From a checkpoint of a small transformer trained on Wikipedia.
Architecture: LayerNorm before each block, learned positions, tied embeddings, normalized queries and keys.
MLP neurons of a small language model. Each row is named by its layer, matrix (down: output weights) and neuron, and shows model dimensions 176-271. Each number is 500 + 40 x the weight over its row's rms, rounded and kept within 0 to 999. Numbers have three digits each.
A block is one neuron, or neurons of one layer that tend to fire together. After each block is what it responds to, as a language model described it from the Wikipedia text at the highest values.

L16.down68:539534482572465437567460470553467517406474483457444443473463464464459478553540520512502508532500476484441564510501542531472521489500566542549443447440501573561445466551484520500531527495464473556540539506471565446422495495520502439399481520508508442508537516565467498494589511468562511523
L16.down311:491492470430535590524562467490493498490500492483456519448570452464482534507472530545427424476552518518409513479513447466546530454537502511478464578520492469477511539483518485478539538523573457460509481510506493466519446466519527511488455481509535509520596477507480520437556506500469465562
L16.down347:525457366473544535533549482512528527440475562484486456484491481540504417512534517444500519525541467556536433512435465538486494554457528500455516462491500465435492510496488532475466434531486595499543535573522525460530504524536524503480488490521475461525545488486510520570552495465498497589
L16.down391:506434470470516515474488449542475552448469460485460468393510496495465465571435516491467502525494465499565567486434537563506533508495456543517509447511487552504526504528435499469520515473559488497510487475558564508514479483531489581459469473572456468484567474557500558532463460524523517518
L16.down442:497546557495520481534535514567498475498576563512523398556420467460495494457511457498497518532524483405546461454472564459502544470419506450458479516574552471454494484478500519461498463519501552559475426564529543521487531520477595511521455485513470552478494517477496529542509496497496491426
L16.down588:535487489512550426473494528532484564442547498499535392470506466502375441539510421445526499443459469513588555532470407564527521534560547466509422498472508553560487510504471557520503456505485509491529556461558569517509548521424528538450417514479456544532524511471495504536455485523508518481
L16.down960:504536494529498531438555479480533425457503550494481492467511462468515526482464548498494464509412579485533453474458498447482515456477516544506556460562466443429481452540478481488511462495488518533498452470529534502484468509577491566497482516503523531560492519427478454457475486551410501519
L16.down1063:491504425473544459522470476520469476514508488520569482504546527455396578452504490486480460529531437542488439427514465518442564476548564549498523483418544508448423495520524497505495476486503551535482529462520475490530524498470538486524443463440498537504460463533534484463528448455550535462
Responds to: Mostly the article "an" before a noun (as an influence, met with an accident), also "an"/"An" and other first word pieces like gen, vol.

L21.down653:567498512469476511468516451526521459504589537522521442428493471549525583544456505536498494470438515459461478532461533501522547445511583478509609495475503461417516538517493502444441513465597489450535458512448459413433515515517477555516466527498499499543454502513445587538548486569508442530
Responds to: The article "an" (sometimes "An") after is/was/as/at or a comma in descriptive Wikipedia prose: "is an endemic", "was an American"; weak scattered word pieces.

L21.down667:436476431530487494540466565505543526478486487491505489573385483478516518411463546520459465499559510492474511508541533524471502443546519481498530414501453525455469490539496544523497553539455578545486413542513460559478495556447520448528507513463534490497525475540494508585549522466433481606
Responds to: Mainly short word fragments at or near the start of a quoted word or title (Eagle, looser, K in "Krab"), plus scattered table pipes and line breaks.

L9.down21:473496483480578483471560458450468522465497528527508500461600412570445568532498529536458471512495482467527525453471452483494460499475561579432518529473538511509507511406431491491522501575524487513479507493507514427553494491608471489475482521485481456529491438550527524499401516507473409459
L9.down97:543475556469513546429496473581478515452447491518511458469509522503525517529431539546498495508488531509485495547528501487462513563426494479511533504537565538499457471484499446457562503479521432505465485476490498528478548516463577472579540462587524460494444509546534562569445537481484586515
L9.down338:558519426508509508516531481529489438445449472493536519457456529517555535473476540495520537549460513575538533518575495511482489547510500466506546492452448505498513558425474545450520514511553392485543579469482517452452464462565487459468589533475477544434456405504493490586504543476520525506
L9.down823:555483492514520432486549509517477425461435518505512536568545498486516459535539451484557551544534508554612456504505496516513473550468459515484490468467464512502488444497489501569480564516555484462519539445497563539478514512483521501442543553558543530494479474464413473472540472480465457534
L9.down852:457503563440487525470460486466533513484590444404436588537519504503488471474513473562561554528444515472509539515484508526501551534465455439518530519505525392500475517442464485484516425505504460485516543481612525493510499512431467504430522516503481496498548546505459516533566543518537481525
L9.down853:485535473483504537519555476486485507553532443543472436536553414525513466457438486492496488478503526504521421483513524518557506467558467474448533496495463485548453533480442536460453545490481539472486529548514445486473524511507495486508513493499585447415517478571544478490454508491450457497
L9.down958:555524514438531442471549525519477480476542503436553460494480525546506499481473493563508517559452610501478519564517419519476456515486475484449462496486529467497509444540547501531523495472509456495451547486536465510563491511520504497485513515504475417466501516512542501547508523402518472473
L9.down1125:462529478502536481427504501514513438505483419483468498474548481530436546557453456543449465529607512554487512451545453517487512489522589442494532532526501499494444498461486544465522523468547519538588556504516520479581578506507523497536420462500437535502433493518442427443565477482528497499
Responds to: The copula "is" after a subject's name and parenthetical in a Wikipedia first sentence, e.g. "(born 1980) is", also "an"/"An" before nouns and table cells.

L21.down213:469422526448489506420495567511498482510583508502511495526499556505494399501522491498610482495504538513535474536521484511458493493470426544462445515482529543476563404477422443473546415530449567532522531499433545540554459459548533476508505538514430483505533461533472544518504548459479478519
Responds to: Main verbs, participles and linking prepositions that open a predicate or complement after a subject or clause, e.g. deeming, stated, revealed, with.

L9.down173:516379499513544573444552445427445518453528580495511505496455506487504507511611499476462422472527519482450494554505528514505482470512524520534475538489481463513443533496500492519503472448444508506406558467472567525536406448556524478507535555508521585462519555461563467510502505480492522494
L9.down415:541485498471507499514467423484387538539524414525521526539474513522410479534545505534524484530481514506493499457480426528496557506538491528503506515473519456511512450432439508589500529484470473488507580531568608525480456498458473504536531478492467531486554462483492451496448408463509468463
L9.down479:507518551515503482477485447511544544529431489523545567509513577492488498481448477530467515566526505480468500463549506472533560489434452510495428555478498522527526439495499569481530466513565560444499547467451449478512504503506512504430567489505554566479526445446547510459570440414487502523
L9.down755:487453478466526536465487460503438503540565486463535569477490539544528571486493449454491469504496533514538489556513535520561437431450476494537543514521523469487443428457436498518454527482550503551462432524448461495546435518527506490556424469487538463492476556504503416461433524511524467481
L9.down808:518499597494541504478475625499487446525481503491538564441584478447547478574473515446538465531510496522406493483486513444515539539523527530541532537587473568524441499524482517512470526558500504510442497481495471521436559484478524505477448420475497550588534522526519517446484512511443495541
L9.down994:569383535487557544494557457557517493530505581447473461503566511488477515524566452549478511486534424535532545452516457482549501535525479498522420477503557495493528563496469496470528505502460468505492439489485439535509534515494512458531481414473534444536488591537517497460469521472545458526
L9.down1021:483427469531476595512513507540513478410543503546457509577528464478486498447541528462462519435525529475494523491442478503541488514505468489457494511489456454528527494482481489497512480519475467508518496533509449440410520487467569456457482498413541478469557552529533505526523466446542509484
L9.down1085:528512514425480500455523442513465536505406482466461508467489566513414512516489496525529461468480557490463490541502444488601550487505460479500516548516500561431488464447483602464461518562540476449484552529553468583541498443459473495487511475475492465501586467533491497458465507485498423477
Responds to: Colons and "including" (also "such", "include") that open a list of members, e.g., "five departments: Middle Ages", "including movies"; weaker on table separator rows.

L9.down172:580560476488430492529546521465477478499535490527480514583547543513497503575504574526419510427466516505543472527459526448504513573461482573491517472512540440537500530510508480519504466471515547542520541455466493480483554493497494505531530513500494491487581537521480554504500449434477530496
L9.down252:501532491468529486516527550501505459483557486526483462566515512479519556606557464541521435522467470459549478504468557504499524525616529500458498519519486445516535487529505555512510537511493458564534469518574474468475594487492470559500526523406480475454479504525534454428508472527584548431
L9.down698:525483514500531547554544508473456523490499442514461574460509517462501442507490539560480519492516433479543518490451462486443575472500494514561545527497536490526500525491572498474482503558485471481528460498523478563500496502492535571529457523526509455513395553532452515527569451521471445514
L9.down720:505496488492446488578577508506433500549593482514450466535532506546474537457496509479519507576513533515595491521558575486406499507501515476471538433524485513540470499527520510488548516529467442510468499505572516479509467540414539463462504561496495528564503451543496470469557462513558473454
L9.down909:499489465486480525573468490495479537488474503509544486564473480452515511471461572559527494539487525479527511519498470504589480498577501473454526432466476491531476438405474536495473477516485496486490473491534493530403438456462538577516584556466493494511497556507529487478495492512500479461
L9.down1037:563466502565464561509511487506586473463432481507469511535499499510506454505518531482436486539556534484518500501564565483543484534472532531511494432514413488451511513576460539544486504538471545522421569462540513488479535459510513487519522491514493447615548506594514524516520422530434495503
L9.down1098:517538488479507509480536534532529507503541520506468554567466533485512591460387516451472484499513493491465506512452539449526513458532451535488521472540494486479524571479470540582536519569535487534485471508575526503552452483467492573520551535463479425546511458510515503487468443490490505484
L9.down1215:533531490515473458513553435501594511415463501496540466541458479520520477516465514491542463574474509502483516486494551536475485484511544473460552467480461508535514511532560527506400481509439492451523489598499502441486484549532457521544497508522535532548480543498472492442497434484496476469
Responds to: The main verb or auxiliary right after the subject that opens a new paragraph or section in Wikipedia articles, such as was, has, is.

L9.down406:439587475561477515545459451484494523454475450537485514464539513500551512489457484546475507557535471478502506455564491525453537471496548473511505463477493557503400499494549553494517494589537481461433541517508459515502425622497473465489518443509565534527497498476574519487413481523441481535
L9.down595:499523470447510526453512515560472495479585475527441545496493520500594505561546477473510432490516501503441556459489481512550556515490411509490446471461464486488482538439511529516565470465500487504461506496444472522462582503562479477515496524436503430468488502509489569563503534531446483483
L9.down613:479474489534509476529596497530478469427444472552492486516498547555564445454492470527536546489510514506508502504541441463506469514548534523502477477540494499495518531501502607474480538510513555537452508445466542539513452426467586516556507518520565512545537399491442487517519482531502419461
L9.down819:450538472541467432471424440495480528503585484487450539495434431509523541536506609529461521507471433526450498485458561480497562513487453533487500456514497560471522471495494590507508449469504527517449509570508507480522603562505477495485598372409429438518484524565572515489461516550516551476
L9.down848:561578509493510514504503456479409496478402491524491539491492470581442511462594479490497518557528525464523457447499513489540474496543486510518506500522615523488487473410540534483456481542504604548511564467513530478527456441528475568457513563472435454474551423504504475466563449475501523407
L9.down923:509488496446530541478544489451522557463458491476523476507557527444471480428591487435517431454613566476537460555546493517518480520559592510503562518493494488493493532449511459482551491554568558526476423465463496508473501511439491530495462550620514575543458491450503501565497468532538472521
L9.down1140:547538537483509444512538498470521526515501512479531498561431472496564464526492533435513507539509547501536519587508456521490547501512509436402552488457491515450445537546478454602391539513437495453456488515498578523500545434523554494530520511500537526512476484527485461457547478489495524491
L9.down1217:481522511463535481514540469519542488483405484461529525447459447475545465483534433412492519463560493420460486516494438456502547487522509520475489531522407536496520411545485561528509496588527466530431415538446508538505505587509500472527533446484590503484501448497432492497394482491481471496
Responds to: Fires on tokens inside a double-quoted phrase, often its first piece ("'X'avier's", "it is painful to see how"), and on closing == of wiki section headings (==Demographics==).

L16.down18:498504459487374455530529441535556512505484504537555502452527460553557515533470488519518535486473516512466475539466502481486481515483504504538426471505479520438483476465541467538568560498486549535508477535475525493523486576531479552508517540466492446538591505503435509442548492464482466623
L16.down108:558597483450467567495475490504535447456544447528517519457485477522479497467563528514465589454492528482563498581471520510448426514464489473535388475489505477488422435564497535574560444515461550522501502499525588531500459465434487538447520519597540539508522507543538480561494508539505414544
L16.down418:540477416553554530524480532550544512532555573460517482543561563530459535530432479568495530552569472528521531488482558496508438465520518495553516531551516454470454508483522519469537515515471544502585483516484489415486553506524536498461565613470468547543512512507534448471451497432519491532
L16.down489:514456456466542413491533534509520498486507524449496493619464574561468521516486469571438482487515531511500512506479520540477505521513548479494428489494494531491528489513485454497508503545412520547450443447529424557532465464455453565504487540529514536510444518581428528512546541480590452527
L16.down637:509458503502534539548512529486479537502581560503525482475470546508407463515548493501459479548516440454544476508524510558445556501554514431476406458514487488477541519479457597451523495511492472519460526525476463448482429438507396487467557545495479550591514528572496600566514466541473531564
L16.down675:497493496436499458481510467526493507481497563545505581530498472548522436538493520557502615479505405562530499551475474460467497593412513520466447461607546454444496504473444526541559481491524482409511506524490487463513519523450504485527523495455507499450516447499443473494484467442511425488
L16.down792:547525476545536466550534521514506516539493506501513486498453427520558500423519521524419558529549438494587501485468504484508465501483417500447464568561513461483503531531514524553494542529440509522457489514500544478507471506581528548554545492537426498432517414500466535553454432451561423506
L16.down1026:500511571522427534459467533428488477437540589462509498538528508464448506484529500531452530478554486471510503525540582536546467507459547498538534498418519545467443481457534473458476433578456470558503498513530492455439556555514513520591437427464464478421539501551517509487456461494432470553
Responds to: Closing equals-sign markers (==, ===, ====) that end Wikipedia section headings like History, Charts, Personal life; occasionally country-name endings.

L21.down62:471550524486437438482511516446495531489464535483507480518495475535535530466545509398538562510454496460476533533546494488549450464472540447480544540510500521552473462545520519487536553458503518509505432490476498465504400465458567535462481432560573488549545498509537452398546550496484489503
Responds to: Mostly the article " a" mid-sentence (armed with a knife); also word-initial pieces like a(ilments), O(magh), Per(th), and inner "ul"/"ur".

L9.down96:508536491552480527464573474536484426482478534465523472505511427494429519494475452465545582501487422490512476525530489466566489465450562526499502459438503452399532470481508514464570505426508514535428514492447503519493469506565493485481495567573490485454502446527453491516550547511478460465
L9.down116:509452490563517527503530490449515516557489443573432493524410579441459482534592444541556471544481507513488494465515460497538575571549542516472537542496516481516492562512503526493419524458508519521509521455443440477480535429413486460486539552503427508564467469508543568482468467466501497542
L9.down939:498473455541488577464522490477481511417479485496461489571510546421457500500537572517480532538501483524465497496523541518469487465476449548520541561427454534491454490583562489501460520446451565484543479469481466505558565505533531499549480443437509509562488501463520518492621484499501423498
L9.down949:525534567528493523495488539541408524559548497529475486496517489579512534456486498504566458484548496536484560548464483534530566494481544508470467481483510480486537496449473456433507547445512479483545572465504520541526524495506460525398530515537434533489474460457417471536458514555492473456
L9.down956:500549514466494434562481538506542448545463416578505547516526446512438457502502513504560569484482503435474560521504486499503527517540507497460482600550573451494506439478530519377484518451465484593478492529525528484539455510502485555483493516447450494477468539439448541453482499469525531491
L9.down1102:549445476519447530500450518481525540569511500567460471482467438504454499527434417436516536559599543470577495505489479521485529524434560468440490535542514497540402567556539503515551593439516475459480516487509557505540475468489499488502442453472395507544468528505443459504520507540480519511
L9.down1176:551461492492461530460490529465518515542552487563489510512468546534427525530484524508542497489521414450491543511469501510473549463550462483459452605512559469473491471494556529458404496517457572515520520506566468435491468483510477529458478576502467522524492489539493504449491572555454543533
L9.down1213:531446506566470440536495405505508447524480423533562484471457473550478478518474545491469459462472506453524473474476492450538532381476494481482545481388559455500385520451532537532515440527539518509466560518510479419568500496515534490535561498561500526506524493517465519448461610485469477531
Responds to: Word-initial y/Y pieces that begin a longer word, as in yet, your, Yu, Yanbu, Yucatán; more weakly, the article a after verbs or prepositions.

L16.down345:524446421530519480502486534490441523475475423479511436499495553483459516493518501452541456543556398519514434497511551437457532450558498519456533517519479490419478445503484522463477539487494531412522538404475521429453365496491474551525536492535527570498531461496470443461474471485446477486
L16.down398:540549505557550425466482540544527523534469457417474508496481463533555503603505508480482541541495518534533468509456511546606470499487417573503481554498482487459431485559504539548506535509505550538520499525576550550492483423513539535542530499553558503459476548441480495512403467501501523455
L16.down432:538526541550444450474463551477532467467500438423487511486512475465469554468471484447554550414509422537504514544472438483551489504468507548496532478523517553594497390468445564489507498494541523494501478527505551504485494523511474474575532498444477445527380489388469469523456445496465544463
L16.down604:402534607496487508513516513430514484487488531478549429550573504475505465552521466526535442542484532504533524483526473451459455472431510445602547568511455504464441496467496415460548539526523520490515472499540451465481519427431482466495473547546458488447500469439489472516538507453514520514
L16.down701:499516499551564440489478577530544477477496435444481561509528501425490554540468521468513489484476486470542444487466485473489477485478470468519582476481500504512416488444439513458544504481453552545481490489524537549478549504576453494479520452481536491507551439443511453450459530513560539509
L16.down762:504550500571509352511463446497572434532510471501556503538478514548505491478504434531473501525499543521509449518512412501488455496519442506563496498539510546476482528507489430482494469533491459477508546569510482477550441404510517531524512504452517544497487517460440577567461555543504495524
L16.down959:487524504425534444438442587533504544497499516492497520473548454457457582508562451450556450458544462472567499467479508429463557562481474513496497527497551416438512499546553554501553489496524532505513519534485437504464530472526574494502527532495540544519573559524483452508454463477513501451
L16.down1260:529469490597538428542527537556534463559466518519482481507476470529473511532493515467512492526531477545464560559520433447458508413434425493503530489531495490522515454548508463500506530438474484491446484558542509477535462526464504482510511550452523471531440458514514523502510521487557538592
Responds to: The first token after a sentence's subject, usually was or is, or an adverb like also, previously, eventually, in biographical and historical narration.